MLP neurons of a small language model. Each row is named by its layer, matrix (down: output weights) and neuron, and shows model dimensions 96-191. Each number is 128 + 32 x the weight over its row's rms, rounded and kept within 0 to 255. Numbers have three digits each.
Before each neuron's rows, "fires before" lists the tokens most often just after its 100 highest values on Wikipedia text that the model never trained on.

fires before: "\n", "D | Pts", " % |", "andidate | Votes |", " % | ±% |"
L5.down187:108109097144192103197145107145053153168145062100142073120118103093138077151111133159157117124118167183123158155134105118133088130141141142150090144104112119073115124120078130084122091127145144094122122158155047201100170120164127138097152118085154129108146105090080149175060135119144131159

fires before: "\n", " |", "\n\n"
L6.down706:202089160136133124124182097149115084127149149125184124082145139141120187150178127129114115124108132138126148161140126170186168073082094168159137166175136137130126137045120129140107142119102170122070176073087149101140136062144114118141147129112107167100129154140147128165106066167084186140

fires before: "°N ", "3", "°W"
L7.down736:088140066153148111086138112117083112132076140135117169105172130142129112061144120207141105134090121138170119122190103072133123099125131121083142165135135099137138061177085092123087158179088109006089159098138071091113062151152174157110126156085084163146159117118132070119135140171140192161

fires before: " | ", "%", " | +", " |"
L4.down87:210107081166134103105097109076132118171157133134158169078133093091142112155165120098069149133177142147118167102107156149109148122184114138146140109122160151167168134126103137074172132112131105124175112092138131101115118148163114124169151128091124133111177167176195075172124149118095109162

fires before: "1", "9", "2", "3", "6", "4"
L5.down890:184189137149108089133091070133087094096174158135164104149095106052158088090122131129139204093073162092109038161128177125134137143133121163131106157150114134057091146104147136073122147147188111097118122148136101161116144127108179100126108165129081132097129099196108136136147138127118090120

fires before: "\n", "ro", "or", "ew"
L4.down1402:165132109230086092150131135139130117142100122112134163106143151176101115146073145134116131080114119120179143099110145125196173108177140083165157138103124136095057119083067151228133102146085058166130115095125100071106131117121195116106139133133143119130114131146161122133058136153167086143

fires before: ")", ") | ", ") – ", "\""
L7.down911:113124125126132161125199074163090078083093185132134143094147145178136165077150140090088108118176154125116131072136151142152155042140112124076110194083162121112147110131165124121111132159114182151140107146126199093114156113132189176107113104146100062108185176162099156141118147087117167206

fires before: ".", " |", " / (", " (", ","
L5.down825:151107136165142148196159105026121151087091114117104126114171140168139112153193090128074125139184097075118103158111124057113191117112164072117142148093130131093085134148118169158151131082132092202118185125123081116104150139197092086128046143080163158165084140101161143125067113090176102115

fires before: " | ", " kg", "0", " |"
L5.down1521:125091195143157113182183153148126011108131138113138076120166158095135148150137189177044112120155126144099102112163081142179147143103145125140096146160159142119133139092089115120153103151188149071150151177149107079139173114080096120046120129169111115151155146162116134155114176118126087171

fires before: ") | ", "==", " |", "==="
L7.down1270:090149124178137097118119122122097131176121117114106103127173154089147105182184055086159157155195104101122173153136123105160172154161106060174089124071158092134153137161109139075094071066145164114075100116093174095137128115100101145098143120116189049145148135062120107138109116137101169170

fires before: "0", "1", ",", "2", " | "
L7.down206:193122054078120177126076201084136109083141165111141156106112119092160139150091113132138130173101157107105093159159105120091150136150062126098154110045089103163122097082135132106112087160164180135128100131085086130149121163117100111111201160124122110113198065135119095098114141174172129098

fires before: " | ", "–", ":"
L5.down1089:129154067086090155048073132130121142146139099131151124085161141171143090105128137144096153118119054128081068072138117074113166100159125144094144105066092164108102169114129158196119110169095144122093139065093155092164105162129137102112145196102115095178148147132164111089121145104101122101

fires before: "\n", "\n\n", ") | ", " |", "ating", "igital"
L6.down245:089081107138171115093118127100118145149125052133132084140182134191178106122136102066140124146151063133133123155140163173100097080146117163113081146132108107157161156119148140128137106081111129094144115043105144200163125114113140155132063130163145197183136082100129102142147120134119097159

fires before: " |", ") | ", ") |"
L7.down220:116145128173189149101114129090117147115132144155104147149116110130118094147149117132138118103132156131086172134168113160137116151133143033101128076186104096117141139149095107127129092106136159116074133120118148101171178134119129114165166181117149086139133186083143166090128165111073121112